config.yaml
head_dim: 64
intermediate_size: 1536
vocab_size: 4089
norm_eps: 1e-05
optimizer: "cautious_adamw"
lr_mult_o: 0.817
warmup_steps: 486
schedule: "wsd"
doc_mask: false
dataset: "wikipedia_en"
MLP neurons of a small language model. Each row is named by its layer, matrix (up: input weights) and neuron, and shows model dimensions 32-159. Each number is 50 + 12 x the weight over its row's rms, rounded and kept within 0 to 99.
Before each neuron's rows, "fires on" lists the tokens most often at its 100 highest values on Wikipedia text that the model never trained on.

fires on: "ur", "l", "w", "it", "t", "at"
L16.up1301:52 81 47 66 61 44 48 45 67 78 48 55 29 35 65 46 66 57 41 44 49 71 60 64 55 43 55 51 54 44 37 48 45 51 39 54 65 56 45 48 59 63 55 63 39 53 61 61 38 36 62 54 52 58 44 47 55 29 76 65 47 63 47 44 50 22 60 58 30 52 36 63 61 73 36 50 30 48 33 43 60 69 58 34 42 46 39 39 62 46 53 45 44 45 48 80 31 68 55 31 32 40 62 36 54 75 45 45 55 73 46 66 41 38 63 63 42 61 52 59 63 35 38 53 52 56 50 51

fires on: " l", "l", " del"
L16.up808:53 72 50 42 61 46 60 64 44 53 61 42 30 33 57 58 61 36 53 58 33 54 50 46 42 55 36 48 36 53 56 56 46 60 30 40 78 23 47 53 62 46 67 70 48 42 48 49 32 55 49 77 60 49 61 37 54 40 32 51 41 59 50 48 63 65 37 49 44 81 47 58 43 70 34 63 37 56 30 41 49 36 56 56 50 58 54 48 50 64 59 22 53 47 49 64 49 65 60 36 50 52 39 28 66 23 42 53 41 66 57 54 44 57 45 72 65 61 51 40 86 26 38 54 57 42 69 56

fires on: "-", " ", " of", " for", ":"
L4.up805:48 87 60 37 44 51 39 49 39 37 47 68 55 50 61 51 50 56 37 63 62 29 47 45 43 72 64 55 64 32 47 39 59 77 28 33 56 48 27 49 38 41 52 42 48 69 53 51 58 77 58 42 58 31 67 43 51 46 62 49 60 54 53 52 48 37 41 46 41 62 39 48 52 59 63 51 41 51 50 32 41 58 69 54 47 50 40 48 53 66 42 62 38 32 62 50 63 61 77 46 48 61 27 51 57 44 57 42 76 77 69 53 72 61 29 35 63 51 72 39 58 46 45 54 77 25 66 42

fires on: ": \"", " \"", " '", " | \"", " is not", " as \""
L4.up308:47 49 44 54 46 41 41 38 57 43 56 40 43 47 60 63 71 47 42 43 52 62 57 53 59 36 59 38 38 52 42 58 41 61 32 27 52 62 19 57 37 44 51 70 63 59 51 59 65 66 62 47 44 46 54 45 49 37 39 45 64 50 57 42 63 30 58 53 53 72 37 37 62 72 46 42 71 44 54 53 74 57 55 32 42 57 32 40 63 66 52 47 27 69 42 46 63 54 65 43 49 44 40 69 41 47 38 68 61 48 55 43 45 48 59 57 54 44 33 41 71 50 45 55 56 44 42 54

fires on: "im", "it", "ik", "isc", "ak", "ang"
L16.up1366:29 51 59 55 34 48 34 44 52 41 51 47 54 31 34 79 39 55 23 35 37 61 47 42 55 55 51 49 47 45 49 59 45 28 45 46 47 72 42 36 66 59 63 54 37 44 49 51 68 43 55 51 56 53 54 60 44 58 65 42 56 52 40 56 51 41 36 43 61 39 51 62 46 50 63 72 25 49 38 26 32 45 59 43 48 77 40 30 66 55 67 58 52 51 60 68 60 47 57 51 45 23 64 59 47 41 54 67 38 77 40 58 54 49 61 53 57 77 61 50 51 43 54 51 54 51 52 63

fires on: " F", " Mo", "et", " Te", " Par", " Ro"
L18.up574:54 52 46 45 40 39 36 60 47 36 59 44 60 54 37 52 61 26 53 45 48 44 60 60 51 69 47 28 65 42 47 53 53 49 49 68 48 38 44 28 43 46 66 57 29 44 52 51 49 58 67 75 69 47 53 60 70 55 57 47 33 55 60 49 53 58 32 31 59 59 68 66 39 51 67 49 56 70 72 51 42 45 55 42 45 46 41 38 37 44 20 55 48 46 66 33 69 60 25 54 50 42 28 30 37 45 52 34 52 71 48 37 52 47 49 63 62 34 63 62 44 48 48 61 64 51 37 42

fires on: ",", "."
L16.up981:47 63 55 57 46 35 63 57 46 59 27 27 64 45 41 61 56 66 43 51 37 70 51 66 58 76 51 40 30 37 56 68 37 64 36 21 63 53 43 58 53 56 61 70 38 45 45 51 54 72 60 30 53 58 52 25 47 46 30 58 58 56 54 57 65 45 44 55 64 52 55 49 56 42 25 41 27 42 44 44 33 60 47 34 48 46 40 54 59 67 43 55 40 44 56 84 49 58 26 50 52 49 62 51 49 56 64 56 37 39 65 46 50 51 49 46 42 27 55 35 54 48 44 52 41 40 77 49

fires on: " the", "The", "-", "b", "{", " The"
L19.up1037:41 63 50 48 62 40 55 71 42 44 61 70 45 47 58 35 65 81 55 34 35 46 47 49 36 44 38 25 46 52 58 42 48 51 62 49 57 37 40 56 57 48 82 54 57 54 60 46 49 54 67 47 53 60 41 34 64 47 48 51 60 52 27 57 53 73 44 51 43 60 64 64 54 59 59 69 45 58 52 52 71 40 47 40 42 44 36 53 45 47 48 60 23 50 55 42 72 66 69 46 51 26 43 43 51 62 45 43 45 47 26 48 61 44 38 42 34 68 54 20 85 27 37 55 43 51 52 45

fires on: " sh", " sp", "al", " c", " h", "sh"
L19.up830:50 46 51 60 59 46 62 64 41 56 66 45 50 55 62 53 58 63 45 56 34 43 19 39 52 52 50 46 37 31 47 55 54 31 32 28 53 46 72 68 59 51 45 46 64 34 66 44 46 49 48 39 55 58 82 27 76 35 50 49 68 44 66 54 44 66 23 26 47 42 40 57 27 45 42 65 46 40 30 34 48 78 55 42 54 37 68 36 44 63 53 54 51 38 50 58 59 60 24 62 59 66 69 53 48 42 42 37 37 66 51 61 54 45 58 54 63 39 59 43 70 35 40 46 72 47 50 67

fires on: " st", " t", " p", " St", " –", " | T"
L19.up22:44 55 44 56 54 32 58 60 34 48 24 41 35 34 54 45 60 75 68 40 44 62 46 48 62 61 44 41 41 39 54 42 64 38 51 49 39 47 37 17 73 45 43 30 52 60 62 29 48 53 51 50 53 64 56 57 62 48 34 55 49 63 27 49 48 39 42 49 54 45 45 45 63 53 41 55 40 50 51 33 38 56 35 29 26 47 54 60 56 65 50 55 44 51 68 80 35 69 56 40 42 34 54 36 58 60 39 51 63 72 65 61 44 51 50 65 44 55 48 42 43 54 63 62 49 48 75 53

fires on: "k", "n", "z", "ro", "a"
L4.up825:68 58 65 32 42 50 25 52 26 58 47 61 28 44 62 52 31 51 57 44 62 60 63 39 48 57 64 29 70 25 40 53 52 50 47 50 62 42 51 54 41 68 51 60 30 55 39 49 41 44 51 49 60 44 71 54 44 50 66 52 30 50 23 44 64 55 50 50 67 40 69 53 61 38 54 56 59 60 39 58 39 41 76 62 36 69 54 32 55 47 38 81 43 40 69 31 78 73 61 57 67 50 59 66 42 51 53 61 42 62 40 48 50 49 44 57 33 48 49 38 46 47 49 47 66 37 58 55

fires on: " c", "| ", " t", "\n", " | T", " and c"
L18.up1263:52 39 57 52 54 50 70 53 34 55 44 41 38 46 47 47 44 85 62 40 35 74 32 38 55 40 61 58 53 46 54 45 56 45 63 64 57 56 49 38 46 58 72 45 51 65 57 34 70 50 54 34 46 39 53 39 48 43 27 61 46 83 42 69 59 52 40 39 46 47 55 59 42 49 55 53 30 76 22 47 51 43 39 39 19 44 54 62 48 46 40 53 27 42 44 48 65 77 62 42 57 15 46 46 47 63 37 26 54 76 50 49 48 33 58 55 70 40 54 49 56 47 64 33 63 40 52 40

fires on: "a", "\"", "s"
L19.up1504:23 34 41 50 59 31 55 57 42 61 63 48 53 63 37 54 41 64 64 46 41 53 53 35 53 54 69 39 53 67 35 42 29 54 43 40 52 55 65 57 52 44 62 28 57 62 43 68 48 39 57 49 46 49 71 44 83 54 61 52 59 50 67 44 43 51 47 65 54 55 47 50 70 66 45 80 37 54 38 29 47 39 63 52 65 38 65 37 68 59 54 52 41 39 49 62 55 54 18 47 54 40 34 62 46 81 45 51 60 49 61 52 58 32 55 41 40 60 51 36 43 47 35 58 68 35 67 55

fires on: " an", ", an", "An", "g", " An", "ig"
L18.up730:47 55 62 58 59 50 48 76 48 56 33 70 56 44 51 69 69 61 17 51 49 65 55 36 17 67 40 57 52 63 45 35 32 67 43 27 38 21 42 38 41 53 90 56 39 47 64 69 40 53 49 43 56 34 49 49 48 40 54 40 49 55 22 58 51 58 20 30 51 48 52 55 56 59 64 44 39 78 35 50 35 83 55 54 49 66 61 45 71 35 51 41 38 48 76 57 63 62 54 61 41 42 48 43 54 52 44 51 37 48 52 52 35 40 51 46 61 49 38 43 52 51 48 61 36 49 42 73

fires on: " tr", ".", "r", " Tr", " br", "pl"
L18.up940:44 52 81 51 35 44 75 41 36 62 59 60 75 49 46 54 65 48 43 44 43 47 63 45 57 69 57 36 32 48 38 41 30 66 27 48 58 70 40 64 76 57 40 55 58 46 54 65 41 48 52 25 47 37 67 32 54 40 35 34 57 39 36 51 64 58 57 62 32 55 35 76 63 67 58 55 39 53 17 45 28 49 45 46 68 52 44 47 47 85 39 50 33 42 46 65 53 69 31 48 35 54 54 31 47 46 63 51 60 53 43 60 70 56 42 52 47 69 60 40 56 51 44 40 40 53 69 50

fires on: "ia", " | ", "al", "ian", "ia | "
L4.up960:39 66 71 51 47 47 67 62 34 72 61 44 55 28 36 67 59 33 51 52 28 41 34 44 33 54 70 51 69 45 51 22 45 42 39 52 69 44 44 55 57 57 49 39 72 53 54 53 41 46 54 43 46 35 73 66 56 41 46 42 57 61 53 34 37 55 47 30 39 57 38 42 60 52 49 59 32 50 36 42 58 62 59 57 57 55 44 50 53 41 48 68 72 34 70 59 48 47 55 53 48 68 51 38 54 34 60 43 36 58 72 52 63 46 37 58 33 54 71 47 44 59 65 60 53 57 60 32

fires on: " L", " an", "b", " or", " R", ", an"
L18.up1478:46 51 48 51 36 56 65 58 44 38 68 60 56 46 40 70 54 51 39 37 55 64 58 56 49 60 64 33 28 61 49 19 53 50 35 46 36 37 54 47 55 69 73 49 40 55 62 45 47 48 51 38 65 47 33 38 44 41 43 32 45 43 34 68 43 79 36 23 34 48 57 70 55 58 62 56 58 53 43 66 45 37 50 57 23 62 51 45 52 36 45 07 53 50 54 47 58 56 49 29 64 60 64 66 51 57 55 49 49 53 45 31 47 53 80 48 44 64 50 51 41 35 57 72 28 59 51 61

fires on: " A", "A", "-", " the"
L18.up795:38 77 64 42 54 54 46 35 40 75 42 60 34 47 60 36 85 54 45 38 40 38 48 38 32 42 35 57 65 51 60 50 46 53 39 53 46 54 69 34 66 51 69 47 62 49 62 44 42 68 43 40 44 50 53 53 60 34 53 53 55 49 34 37 69 52 35 15 53 65 51 51 61 67 64 23 43 45 65 34 54 60 68 33 30 54 38 72 48 41 54 57 49 58 64 57 61 57 64 45 30 21 51 43 40 49 31 50 15 59 54 39 59 41 39 41 51 58 35 39 60 37 54 37 62 42 42 52

fires on: " in", ")", " Art", "\n", " of"
L4.up933:55 56 58 39 38 59 51 44 46 45 59 53 50 58 51 50 69 50 60 38 43 61 39 40 47 78 48 28 66 35 25 31 38 66 59 60 41 55 66 31 40 53 70 50 52 54 54 29 54 70 58 28 42 31 74 43 69 56 52 56 51 44 73 45 69 57 45 53 45 46 53 64 56 38 51 67 39 46 53 42 58 49 52 43 56 48 60 42 26 45 37 48 55 42 70 54 44 58 44 54 59 60 26 36 43 42 68 54 29 66 56 58 53 44 50 63 62 44 49 31 55 36 25 47 59 42 61 58

fires on: " E", " Se", " Be", " e", " bre", " O"
L16.up500:54 58 48 48 54 31 51 62 25 44 33 53 46 63 60 25 64 47 68 60 59 38 60 67 47 69 57 46 54 28 63 44 48 35 57 67 81 45 55 51 50 48 51 50 57 64 59 42 41 46 57 44 44 53 75 30 42 53 60 56 39 43 48 57 42 85 60 51 58 68 50 64 47 58 50 63 55 56 46 54 50 52 71 43 30 49 50 52 33 43 42 49 57 39 67 37 41 55 39 44 50 33 42 69 43 29 33 35 56 52 49 48 76 27 53 51 52 49 51 63 63 55 47 64 59 63 64 41

fires on: " me", " e", "ve", "4", "9", "3"
L4.up1292:29 53 43 61 46 55 43 33 51 56 70 31 46 44 56 56 59 58 53 45 50 49 62 61 37 55 42 58 46 64 30 39 61 21 51 49 77 39 57 36 55 51 72 48 51 50 69 37 41 63 52 55 63 51 64 40 44 46 47 66 49 55 27 49 58 60 45 63 33 61 45 36 59 68 53 38 57 44 55 45 22 63 47 53 52 65 61 64 74 35 28 59 34 30 56 54 45 59 19 30 28 62 53 44 56 64 36 69 54 53 71 55 48 46 82 45 43 48 54 53 53 49 43 58 50 40 45 65

fires on: " on the", "re", "and", "res", " before"
L4.up908:50 61 40 37 53 46 42 27 47 48 44 41 53 57 46 67 48 52 30 77 47 36 38 43 37 48 52 55 40 49 42 50 50 53 55 60 65 31 33 40 36 59 72 68 65 56 54 51 47 42 57 38 36 32 54 63 60 59 63 40 34 70 30 55 66 51 37 43 59 30 48 59 61 47 46 60 39 66 45 48 39 56 87 58 22 57 41 47 52 53 49 50 24 44 58 53 71 56 61 72 54 56 35 57 49 50 52 35 54 75 31 06 55 63 47 36 61 49 66 51 42 30 59 44 67 60 44 69

fires on: "s", " ret", "\n", "m", "n"
L18.up1399:50 50 57 50 53 52 64 67 57 53 50 73 48 42 33 75 46 67 43 51 36 40 54 52 39 61 56 49 33 48 50 50 23 47 49 58 50 39 61 51 66 42 61 50 42 47 54 32 63 39 61 44 48 44 61 36 91 70 60 67 50 59 49 54 48 34 48 41 55 33 27 45 78 66 43 37 16 71 39 63 65 44 22 40 44 49 53 55 58 51 54 60 62 50 41 41 42 63 22 41 48 50 34 54 51 56 56 42 43 51 60 71 68 52 60 56 68 43 54 38 77 61 45 34 66 21 46 61

fires on: "1", " of the", "2", " in the", ")", "\n"
L4.up1173:50 62 57 55 48 49 49 49 43 62 57 70 57 35 45 40 58 52 55 41 33 60 59 54 25 84 60 42 65 20 32 33 26 46 71 54 50 58 55 59 56 47 48 52 48 70 50 49 47 48 68 45 37 41 80 28 65 51 44 54 51 35 40 49 48 76 29 46 37 44 57 58 65 47 54 58 60 50 61 47 57 54 56 50 56 54 60 48 46 46 62 45 51 39 69 51 63 51 54 46 38 56 39 35 33 39 61 54 45 50 58 55 53 52 48 76 65 47 53 47 64 44 47 41 54 46 44 70

fires on: " \"", ").", " ", " of", ": \"", " of the "
L18.up1464:49 70 31 54 36 50 45 35 60 58 55 58 58 58 59 54 55 55 62 44 50 53 48 47 48 36 46 33 43 27 58 51 34 70 33 36 41 53 45 47 49 50 48 64 51 67 49 32 46 62 39 55 54 41 80 41 53 44 54 37 70 40 64 65 35 44 52 51 28 44 44 54 58 42 81 51 24 60 54 33 68 38 75 60 20 33 55 53 54 57 67 53 20 67 64 36 55 51 47 51 60 26 40 58 57 70 42 42 62 50 45 39 65 39 57 29 58 49 68 44 50 55 58 43 82 38 42 38

fires on: " Th", "c", "or", "n", "j", "z"
L19.up618:52 62 65 54 60 68 42 58 33 58 56 45 33 42 71 45 37 66 63 54 40 52 38 34 52 83 73 54 41 39 28 45 65 39 56 44 53 27 42 48 53 68 65 58 57 52 43 30 36 46 65 38 54 49 48 56 33 55 68 52 62 57 44 35 58 41 43 50 62 55 50 64 74 67 49 37 51 58 37 35 30 73 60 65 24 60 52 32 54 30 51 53 68 51 34 58 54 72 22 55 53 27 40 69 50 61 41 50 43 64 56 60 73 44 34 53 54 28 56 45 48 55 45 62 78 39 53 44

fires on: " o", " l", " dis", "-", "n"
L16.up441:34 49 61 65 40 49 58 48 41 61 42 71 46 55 50 45 50 77 47 27 67 65 53 45 33 63 57 59 44 64 44 50 25 59 40 53 95 55 49 52 44 56 61 66 42 58 48 34 57 59 62 56 40 55 63 57 56 59 39 45 39 48 62 64 39 42 39 50 51 63 46 59 42 55 40 48 39 26 59 46 41 23 59 43 48 54 72 59 25 59 47 55 43 53 81 49 49 72 44 55 24 70 51 45 48 53 56 38 43 46 61 49 40 49 51 26 48 62 51 39 37 27 40 46 56 54 41 51

fires on: " ", " of", "on", " | ", "ince", "is"
L4.up1073:62 81 45 35 39 51 41 48 45 49 41 56 46 50 47 38 53 46 37 25 43 38 51 55 48 55 40 54 47 43 42 39 52 83 51 46 72 33 46 67 44 42 35 70 31 55 81 39 59 67 35 55 49 39 52 57 55 64 42 44 61 34 31 49 44 46 69 33 45 62 41 66 73 44 52 44 27 52 52 57 52 33 31 52 35 42 41 67 59 76 39 38 60 46 57 58 63 56 46 35 57 41 61 42 61 73 58 43 67 67 43 55 69 36 35 58 46 63 54 16 34 48 57 41 63 38 47 56

fires on: " f", " F", " and f"
L16.up83:39 60 50 48 67 67 58 42 48 34 63 59 49 36 55 45 65 49 59 59 56 46 36 34 56 55 53 42 57 49 39 32 52 62 42 49 67 37 48 53 47 32 42 53 43 55 58 60 48 67 60 46 58 42 47 60 65 65 54 46 55 65 58 77 70 51 38 19 70 60 60 51 39 26 39 56 52 57 64 37 54 43 45 49 28 46 60 54 41 50 33 46 49 34 53 35 57 54 60 55 33 50 43 40 52 20 43 74 38 59 53 32 35 49 49 49 55 44 63 40 59 57 53 61 58 49 31 44

fires on: "l", " l", " | ", ",", ".", " ab"
L16.up1174:58 81 49 59 47 43 69 56 42 66 63 51 48 46 48 42 51 65 47 50 45 65 49 45 59 73 40 60 46 59 31 41 31 66 55 41 68 38 42 64 53 48 62 62 11 69 52 43 52 68 52 47 49 34 58 40 51 48 32 57 44 43 58 46 59 53 39 40 61 56 48 59 49 55 42 63 28 25 40 50 46 36 30 55 55 49 61 35 41 56 37 36 35 45 65 75 32 63 61 39 43 34 59 20 41 47 37 45 36 32 51 55 70 50 56 44 52 54 55 23 63 39 61 29 44 54 73 68

fires on: " to", " on", "ing", "–", "/"
L4.up1216:64 50 43 48 37 39 60 31 30 43 57 44 47 47 47 53 44 57 56 58 40 68 66 64 64 51 33 34 67 48 51 42 52 55 37 47 61 35 57 56 66 43 57 42 64 62 54 42 25 51 50 71 44 43 56 66 37 40 45 50 50 44 43 40 36 68 32 43 44 25 38 72 59 77 67 50 56 65 71 43 48 42 63 55 50 36 53 55 71 70 53 24 48 54 50 49 70 53 57 31 25 36 35 51 53 42 51 38 77 39 65 55 71 41 64 33 58 47 50 64 44 55 39 50 33 32 50 47

fires on: "i", " has", "m", " and", "1", "rew"
L18.up1405:25 36 75 46 29 49 54 66 49 49 62 45 58 48 43 48 52 61 73 19 57 56 40 45 40 64 69 49 57 34 55 73 63 55 47 48 53 55 65 64 63 38 47 53 52 55 49 54 72 51 43 41 44 49 45 51 60 42 51 47 54 60 50 46 69 58 48 52 32 62 41 53 65 53 39 69 52 41 61 53 69 41 63 54 58 39 51 32 56 59 32 44 58 56 47 60 57 45 61 56 46 22 34 31 71 43 52 44 38 60 75 53 60 17 60 56 47 38 42 29 47 51 41 62 62 68 55 51

fires on: " S", "b", ", S", " F", " | S"
L18.up493:24 51 53 58 49 60 33 54 46 33 46 50 48 54 47 55 42 47 73 55 62 59 44 44 49 48 57 37 43 38 31 36 25 64 23 39 64 45 49 51 63 36 59 56 46 75 51 58 22 51 36 42 57 35 73 43 85 46 51 46 40 39 47 49 65 62 38 41 64 64 54 48 58 57 41 63 31 45 50 52 52 60 60 42 53 48 63 46 47 40 37 57 44 60 54 56 45 58 74 40 43 30 75 31 63 48 54 72 43 69 62 57 59 61 48 54 49 42 64 38 57 56 55 65 57 39 32 66

fires on: " L", " | O", " l", " o", " m", " of L"
L19.up669:46 66 58 53 21 48 50 46 18 34 50 70 49 45 63 53 48 52 59 38 56 50 37 42 55 66 45 57 67 46 55 47 33 55 52 45 80 54 54 41 78 52 55 52 53 65 59 25 42 44 59 51 60 48 53 38 72 47 51 34 45 32 38 50 57 65 48 74 51 57 63 53 60 56 68 29 55 53 56 45 60 44 57 33 37 49 49 67 48 45 58 70 44 68 64 30 63 82 40 38 39 50 41 42 40 42 56 64 61 51 67 57 54 54 54 42 45 67 41 46 56 42 26 39 51 35 26 38

fires on: "F", " b", " f", " the b", " performan"
L19.up1309:65 47 56 61 67 49 53 30 58 61 50 50 45 56 40 58 53 65 56 74 39 74 50 59 59 37 31 50 39 44 53 42 56 50 50 41 57 41 59 67 59 64 34 43 54 53 32 47 61 42 76 54 49 51 53 38 65 63 51 59 28 39 49 37 69 79 52 59 37 75 61 46 26 49 63 49 48 49 39 36 77 41 48 53 58 47 57 39 44 81 45 65 44 39 63 62 76 61 36 40 40 56 48 38 51 42 43 63 49 48 26 40 19 53 41 64 65 42 37 47 38 47 33 46 74 41 55 59

fires on: " to", " on", " for", "ed", " with"
L4.up1338:43 60 81 54 59 48 54 22 39 44 65 61 54 24 46 79 48 59 68 51 31 39 63 64 38 60 39 45 53 53 43 38 42 53 43 42 51 37 37 57 57 41 61 59 69 66 50 45 35 62 59 47 50 54 53 44 59 42 54 45 23 61 59 51 55 41 40 38 38 63 46 66 50 54 54 39 51 56 59 63 65 49 68 67 61 46 62 38 45 65 25 50 66 60 59 64 61 41 44 26 50 63 49 39 50 49 58 56 50 43 63 43 77 43 52 65 57 52 43 51 32 33 51 69 33 29 43 35

fires on: " ", " Art", ": \"", " of"
L4.up217:61 61 38 58 27 44 41 43 45 36 48 27 40 38 49 37 50 37 49 41 48 53 56 66 51 43 59 42 51 38 22 41 54 66 44 46 57 60 50 25 28 57 60 57 57 50 56 42 51 82 60 38 49 49 67 52 63 57 43 55 55 41 59 41 54 36 59 56 44 53 31 52 44 40 46 42 42 28 61 42 74 39 72 51 53 46 44 48 44 50 50 47 30 52 72 41 49 62 65 57 44 56 26 44 63 48 70 56 45 53 48 45 60 60 45 45 67 71 50 41 66 42 35 48 59 49 34 50

fires on: " Mc", " k", "3", "f", "4", "ow"
L18.up978:42 42 46 67 57 35 32 52 26 55 68 31 41 33 58 38 55 47 44 66 47 66 41 55 33 50 44 50 56 53 42 42 42 59 46 42 62 60 66 36 47 67 49 51 40 27 77 46 44 62 41 62 61 50 54 45 72 55 49 33 52 74 52 33 65 87 42 49 37 62 40 48 49 43 67 49 51 36 48 42 43 44 78 38 49 39 63 51 34 55 28 66 42 46 53 38 61 89 46 51 32 41 56 45 46 45 38 61 28 75 51 56 44 49 53 46 70 40 67 68 60 47 45 45 40 45 42 68

fires on: " | E", " E", " F", "E", "h", ", E"
L19.up1125:52 50 56 55 56 45 31 54 27 49 59 55 40 59 57 46 60 40 69 54 51 60 43 39 32 50 41 62 73 46 48 37 50 73 44 44 67 55 32 49 49 57 46 42 40 70 60 53 42 62 56 49 51 48 38 34 69 58 39 67 37 71 58 40 74 38 48 43 60 34 41 46 46 52 59 50 41 48 62 49 47 45 38 47 44 46 51 57 45 41 29 57 41 41 78 64 65 76 54 55 49 53 40 14 39 58 34 64 40 60 56 23 37 36 49 57 73 52 42 62 55 57 38 56 45 58 60 60

fires on: "h", "G", " Ph", "g", " beg", " ph"
L4.up1263:44 54 60 55 46 42 53 40 45 71 51 56 28 58 65 42 46 65 52 57 53 38 35 52 37 71 44 47 51 53 64 42 48 46 55 27 54 50 48 66 53 59 49 23 48 55 60 47 42 48 59 44 52 28 62 42 53 52 56 54 31 67 03 56 45 45 33 37 41 51 53 51 53 52 48 39 20 49 55 47 36 67 53 48 50 65 36 43 62 48 45 50 25 57 51 54 78 59 31 59 32 43 55 31 51 65 35 59 39 46 49 47 55 62 50 47 69 60 40 67 63 37 55 71 35 54 71 80

fires on: " and", " has", " have", " they", ", they"
L18.up1355:50 54 63 46 43 48 63 71 53 18 44 33 41 46 53 29 49 64 62 45 45 34 47 72 52 59 69 45 39 46 53 57 60 62 57 57 61 53 57 61 67 25 50 58 41 31 60 48 80 55 48 53 64 48 44 54 60 52 55 49 38 66 57 48 63 53 29 34 60 47 48 41 47 42 47 43 18 52 66 37 57 48 64 26 36 52 40 37 34 58 25 48 32 56 45 51 39 57 66 43 55 52 35 32 35 62 59 72 57 61 50 47 50 62 84 66 45 56 40 47 45 56 42 64 47 52 39 51

fires on: " | ", "\" | ", "; ", "–", ".", "r"
L18.up452:58 51 51 57 26 50 67 48 57 46 58 64 51 76 54 42 38 58 54 19 37 55 71 57 62 49 48 26 30 43 48 49 55 60 48 63 55 54 52 47 58 50 39 74 43 52 31 68 29 40 65 39 46 23 44 48 59 38 64 53 50 37 55 26 55 48 48 61 57 46 39 71 59 49 66 85 57 46 47 34 45 18 41 48 42 54 79 50 55 52 51 49 36 52 36 42 38 53 48 53 51 31 57 66 49 48 69 74 63 44 52 43 44 37 57 37 58 36 48 36 46 27 47 44 36 44 60 51

fires on: " | ", "g", "ia", "b", "en"
L4.up429:31 50 50 58 52 61 66 76 33 65 41 24 63 49 44 79 66 40 45 56 38 42 45 65 69 60 70 37 63 55 74 52 52 36 45 60 63 61 35 68 44 51 55 54 61 61 31 54 60 48 65 33 42 47 62 41 66 39 64 41 48 56 46 51 56 59 65 33 51 63 60 69 44 46 33 70 48 50 63 54 56 73 63 57 52 52 54 55 63 41 40 65 54 43 47 57 52 59 40 41 52 70 47 40 54 51 51 66 42 68 49 45 55 47 39 75 58 53 69 42 41 52 60 51 35 51 36 35

fires on: " f", "f", " un", "-f", "it", "ot"
L16.up1288:41 52 50 54 77 40 39 62 57 50 45 28 62 53 38 48 58 74 48 38 42 43 39 43 64 65 59 57 34 41 57 28 30 65 60 44 45 48 36 62 43 61 56 70 51 32 45 49 43 26 55 41 67 28 48 39 70 59 59 36 30 44 56 75 33 47 55 40 55 21 70 44 56 57 48 80 34 46 40 43 68 56 51 55 44 57 59 58 39 52 46 65 30 36 53 44 62 47 54 24 35 48 42 25 58 79 37 60 29 61 43 36 41 39 32 41 61 44 39 41 55 47 52 47 66 51 51 30

fires on: " f", " sp", "f", " and f"
L16.up525:43 68 48 69 59 28 55 57 59 48 31 44 43 42 46 47 60 77 49 42 27 58 62 61 59 36 52 31 45 62 54 48 52 55 64 54 48 55 43 63 58 47 54 63 63 36 68 37 47 49 47 32 59 35 40 36 71 66 55 58 34 54 33 48 62 29 60 55 47 33 51 48 51 47 38 64 43 60 67 49 52 50 60 42 49 45 66 31 58 59 26 38 30 55 53 44 53 39 30 50 36 55 55 45 62 72 33 43 51 55 54 37 54 42 49 60 77 60 71 33 62 26 31 45 58 45 50 74

fires on: "s", " cons", "m", ")"
L4.up1024:52 68 56 61 38 45 61 59 37 69 51 67 60 50 51 53 59 81 60 20 41 55 56 63 30 47 57 50 47 49 54 46 16 45 42 45 47 12 51 71 67 48 50 40 53 60 71 38 26 34 48 53 60 40 73 30 74 52 61 46 61 54 36 31 43 50 34 47 44 39 31 64 59 69 43 36 45 76 42 57 27 41 56 46 63 68 45 35 56 53 37 44 55 50 68 40 64 63 56 43 48 41 49 51 51 44 40 50 72 57 54 49 52 38 72 47 78 39 44 29 49 60 27 46 62 47 42 45

fires on: "s"
L18.up1160:35 36 30 65 51 40 59 56 35 54 29 63 40 42 45 40 54 73 48 38 41 46 66 59 43 59 66 40 48 48 39 66 42 59 61 60 34 48 65 70 48 46 61 28 45 59 38 58 53 31 54 61 67 68 65 33 68 56 69 45 46 70 67 36 45 44 34 62 66 46 49 41 73 57 41 58 46 71 51 46 42 53 73 47 40 60 66 56 29 55 50 57 43 48 64 54 43 67 42 43 63 35 45 64 39 71 51 32 43 74 76 49 62 53 69 48 45 59 19 22 29 57 25 66 68 32 43 44